Part of a small language model's weights: 12.7M parameters.
MLP neurons of a small language model. Each row is named by its layer, matrix (down: output weights) and neuron, and shows model dimensions 0-95. Each number is 500 + 50 x the weight over its row's rms, rounded and kept within 0 to 999. Numbers have three digits each. A neuron's up and down rows have the sign that makes its largest values positive.
A block is one neuron, or neurons of one layer that tend to fire together. Before each block is what it responds to, as a language model described it from the Wikipedia text at the highest values.

Partitive "of" after quantifiers
L3.down29:497523523554522467502530518615482442603531423487537656593542453546500597503447474517523432481426549546425438480582444445211532505529543485465561522502508526536506443567596482521450439446547520467470472573563542505500622457532503463472534511508484528515348517475536417464571420537511441473
L3.down64:467465523486559518511544466431450492414485513414481415469576485489512509539544510597508526472545512506573540466452498557702552485499553521529598504467550541506420431484466490506431461640483562434527492496515548431543525527531515473454533537535492517575525458491593450536423550358539542515
L3.down284:462628495477490462460450407553513421459522452510526533552461527483515480503496540512497577434476506505538471421489580515376501417439519448362585426458551431460421465447447467576487517419450510580547475578499373433342481442491367443546558529454432508568505465445479531506540495474532518557
L3.down286:484443467454475496426431583515524489510605539524468494470529520547456440531463496503574456572458483585495544536497469513460476525452528385408511478542594503474504470438462494501586503540451371479378413493428514521410494469563440512477545527458511402523423444462504504422549462519507553532

Clause-introducing "that"
L3.down181:511585404588502498453474417519540543555570491490563475478538495480542515482509423480497512417467489481466544527460552582670482512505586398493509555444544490505410521494438530491454488620479521511514499514468494549590527460482459476525475502514560498381559448530453538530534531374532503577
L3.down330:581479562522370513534462497428449501522509540526419447521444486566540461543515610459523406544497540456510490534546512433570530480511510427402422507494486510501443566561562610539476480506468418561466543383535592541539543538462472481578493503534516557487449527517567452526512480510519489413
L3.down348:412481510480573558516544567508464512529485503443517487538556560529462529481533562469480540526479416475555450484434551537614451550475449524531533477545491404557631526442551568454506522651610475520431441526482516528471542433536476540442624520505564505401551502493550500489543491519575482519
L3.down379:547447433498472521490563428464450426504625463408436444532453419502549505471497430505464442368507479552489441420598490485287425521549514520484447472494446555569374484585561536455427479477541496491463524450519550482551545521525548540479447508520440610420489586503496520537642469520515513407

Mid-word subword fragments
L2.down9:550526575551547532462551503479488542484454549463487445549478501514488589556418508539446535442486425491494438467519546519593579474600487526426478491516501517529508527514549475556447544500586516464516454523436529508503491502500543377571498535579550459437506419545452564481515571510582532475
L2.down97:461491520439465472541552503495587413440494476622501521456481503547538407463508465517544522563513596496457497483528444520495406501449459476518526450505568498509456573484453542443556537413419594522455468511508542529545517519562583535470506430545565526559512513566472554473568492621459467561
L2.down127:543499509512491536419446509513445576544467527546536541615455499448603560509537416494524432422522491557525494459451482585490573478513458489418557643466403524591508512496490434569479531452518488457555414432506480530551535530533503434517485484512530510481488491516461595519429472526514539513
L2.down191:530578550487482545509536583453502368461392520432519424489525527504497514558526528486466517574461583475495491458538478469520535540578419513562444577505409462549570579477440460456402471420535578554587455459375485396499436477493527456446517439473497441519427495474393520491508406483523501551
L2.down213:510441552463506457492546477480513587554469474603538411523458568424537477468470465594444605467524494525512483437505526518522475467393459550522530476463555605540542466512505508537472525492501413404477483544493522457525508506545469469505595363543518523455544501588478593516492460514463426515
L2.down293:433562512533529447486586484472537495523524553569555421635587483507560433531460558466550500504506472573466428559521472464624559423528535525484469501563489515511488526522566487473524540470480539394426573503446503594438484519437548483475437536430489533496481449553461493576507537556489529517
L2.down346:426425493513574581569484422478547507406497455440438554497453484617484430510573570511521491537556486475539490455520504358454449501418538570453424557573584543476490486541538492420477444510527480520414504442495540498496466481436476558561411555525363468585510604455544485487488501466481544531
L2.down436:474526410556477496413456472490495525425494629529492508520510523444537548501449506538516566486537544477473514513481579504533525485419529493568462501478557477516582486398575452543508366458448570552498543598504447540564545525543522507430513523448440458496546527539507537477470534507407449635

Continuation after initial P
L3.down94:525541508514473460493450433540604518495535583482486431518449562508471583548555555437506424503559499418503539463513550534489526477624501480568556529553441438474535395537546469484484470462446499453553508458540554476500455538475562476518480549522519460577524484575399524461371478352447496518
L3.down240:465574536470489484409541492482438574488502533578599415487517522464479511540501419548506544548473415542510498473439512541372523442604523484416514510498517478524517482514474436540573542400609432476550518461525503508500454590539469498460517533499475492490539476445481562532419416487498547434
L3.down387:543492540509515518508456457555572486519611468554561531515461514542515575608464547461531459467536581480430513484509536543509598509574577446528553471488568524481497444580519445416439587459419499491529503512528518480603527537508481524455555575507470538546523441507457533500437525382512506501
L3.down436:564518458517609510456456525477470490503451488567460546462532540543497406507552422506601583514548531504500516460500519532550425445530566462513529491466474444516476573540629433528493433477443478481432489502530432579579450477486486443488518427497511567527563465497463662495519510565366463563

Table column separators
L2.down54:509519504444509561523504522470496416539475438528512469433518556473524422358539540478510541546542518547507420489475527568587428513526530558537481590490562466494486580511382537422522519616562525530543469478449577546445487577453457483566460492594646472494579492467482530578482528542540586432
L2.down66:498531557432472550571490573485450499505461534519442484471480465508432412495461454518526494496463531542528537595522443540311484497503526492480408497582507411507476460576458493439360614493488610486499505425477457500442442527457537508437456502459481491611575515428426507486436447553390563505
L2.down100:491439470546448474477505476472506464443530499450538545541561507532488452543540473515528506435611538434579443510502490409511438436477520528551435478541467484495476470471512538480546546598512508545589484454517432538487506416563530511461449547500509446528581451468585442528334535566549513474
L2.down219:554570425527448413495540389518442490487479469433510559420465493485551621484523487504447449504489422538503582495546587436489453429546425546413519527547550600439508561468554451549546558500542449431466532521419514417500475587574531574471525529469476479527530467466524421406567476429522500561
L2.down221:474618551491463503574585462488455363512475523519386455503472517481641504464508500587455451513492442473467499472499475456639475458485479508404570508481582403497490584467461494460447448684587544609491470493536484510525545495515553411445456575497519518533462540483502503523503524464472495458
L2.down241:618492539483541508395542449563474457414594573466410557482401424599494477398456469508561383576505542545547473384468460436588558478504521543484481475496488512544468420556462468512481513442495487484504569460512498601485617457451466524558522496456432472411521550607470389407554495449576464493
L2.down285:490438441517489446439464594465539434481598497450502522532498475417583555574527610468531528481527539507541493436533404472378414517489606514485417553605556554467386650492460446452471480441505468519437451515583515558493508481518462514580564546432557499415467498529522574462479459413589470454
L2.down310:539471522480526540490488391487539571441431612580489446547491462549506550491481484553506519419547475531522491558461492507463506539514543521520519373508523529586529491524562483467460483361566518545573512481504529527545488475510430505427503577463390501516568525531504487497509577456546470522

Male pronouns and word-middles
L9.down301:485469471564440519464468565459506524554603488490491450422538539592432411449519437394573528515469491552473524569538447431566498534517498435452559487529483553484477572456560393506487566578504561457601532443525497464505408616469420492431508526538470498493473507534554500514484422468520528438
L9.down306:480462477456482504565422442535517421528478529561553510425636511450428457469492481527431525489449524506431616428430464431598506454581488471570459447530521598479522493549499458497456483628557558369477601499593479505496482604470479497488505594455405490545465536527465594545546425468547499517

Fixed-phrase function words
L2.down49:468519397449461457548491493461496506537559544436425447613516520591462383453602553498533527506362454556477401491551520534601600468480588518486544537439477465585452464418497507554534474534502430539506523555494450488446473484454495667511520498495528555478468491524466470607527513444583562527
L2.down68:497461479451446546581548538521539581430517488538532640531447492445428445521525528449472545430493495349532478548490466558213544497391505382515542421506522568485464469498589517469454469452516572453536485572504496474493513577533438561462476464483491474466489493487442551600567499488496498525
L2.down102:431474463456531652521444530509512601472540558583574577448539511530537561511547523499487459513499483542419528500456479530484559482568525481515454469441522472465527457526446542442585545457517586441497515512518459458579550386499372519476557441386482432527553535530516540522504419555556457575
L2.down114:452536610516603529523485479453447496629546453489506425481591438534506530530608510459454527513494484528481500555500559427675615551458454527555572446534430459487491525455487541440554502644547481423576560486515537418544548500513526533457384524501525518520499536490443487536572512459530510499
L2.down153:482543470518483523507465468545509525455502473550445524519561505576460437565503548548525544491479637541510488506511538550428489450470507499370613506520478437506477531477487499535581494404482485502376348505535468485452528478478460483530520457415564500558556463435567452419511504477415515558
L2.down216:513522485514531504465491506513532457560537496493577576568481435519476418496570445486476533507456499498494424411521452466690524538560513485459467545556512498527431478502475474440556511455574458509502584585447452429414529575505444527597498426424617443447383477443476585506518465499539421552
L2.down239:558572484477522539512503487393513547493568501530528527524449471528587496539555572487543538577494487530521463499504510514778473527557535523544524512479442455594532539496434481519485568518543522478522446555539526419495452479572628557550452500515466530495483522474419521562507530496451406519
L2.down344:441517383462466530433465427511429649475537455511501613496534512518495546493415501471381503518373487528421482560526423521451546523573623485471532499413535478431442499537499476478530464503465515531554455593535494544489499508496469472519559519437531449516489486527389481530527437391453466550

Clause-start after date phrase
L2.down76:491526426459546474475536518476562504511503501471515508621444526530412414578513580483392546426539510495533543498566543465605563500537467526569491466548465583514478515600545542534506449689467496465460486457490573504461515513495500520510567398567511529465522526442430522412458443518523509568
L2.down148:497498464586502459474557483518526496505498517440482514496442535530569565471519491430502476486419505482491531511455505537547456528595466580609622487476320429567472503481532516524554478456462526526450465450536551513504558549544519526467541412456508563438582497434483517512486460533452383458
L2.down165:462603463501536461451418510488465561471526556528502481490450561468522553539520553470542497520538449531549497532478535463878549538507463475507558455468488427503499535577460432524503553780520470468607409522552459491472525450469593460478513476459506465461404569492477536561518547484507552549
L2.down275:425467542494594630489505529480482444500507559521500515526536516514544448571575598549483481502559511497539515460558580579643507564512534420405441504590466465497464476519485438531584493457445496461583506542577500472538429522526434587524429458431493506572568480525464549494422533494517391575
L2.down303:508420506580484508461533481469395581582533511484498438505415514552526452545509503491466417384461571398458463504438516635326459542524438485503534538563398472518402517550496537506534499637489537495567540551448556447506517496438456576538520463540458438543544516534545503554547427485449407587
L2.down314:459397450491489468525467503548503470521448507475510604472584484509429519464572587506429425416578558532423393508520470534413523517533605477506519438510485503391434517572453517530386500355534562469546475563563508466526499495423468498488436480521522522506551460464533437527520557493538555506
L2.down336:526526464544530524453528463414461458472503495484444506378502423534565486476472494467450507555491450467523408498594522530667489461577513459483579569504432533530506503499509434440534463469578528472586584516486537554447520552475459436541490450465521547641519525504501457488479501533461574551
L2.down414:570452504492530509462519455566545488506411510487505538556482499442517633410479585437513454515553402497530446467485543557676591543530525461561592545434514461509540475504482555482511367517475537518444425567528413552546484593508591541482553580490539505498495409521486528510504500455504507544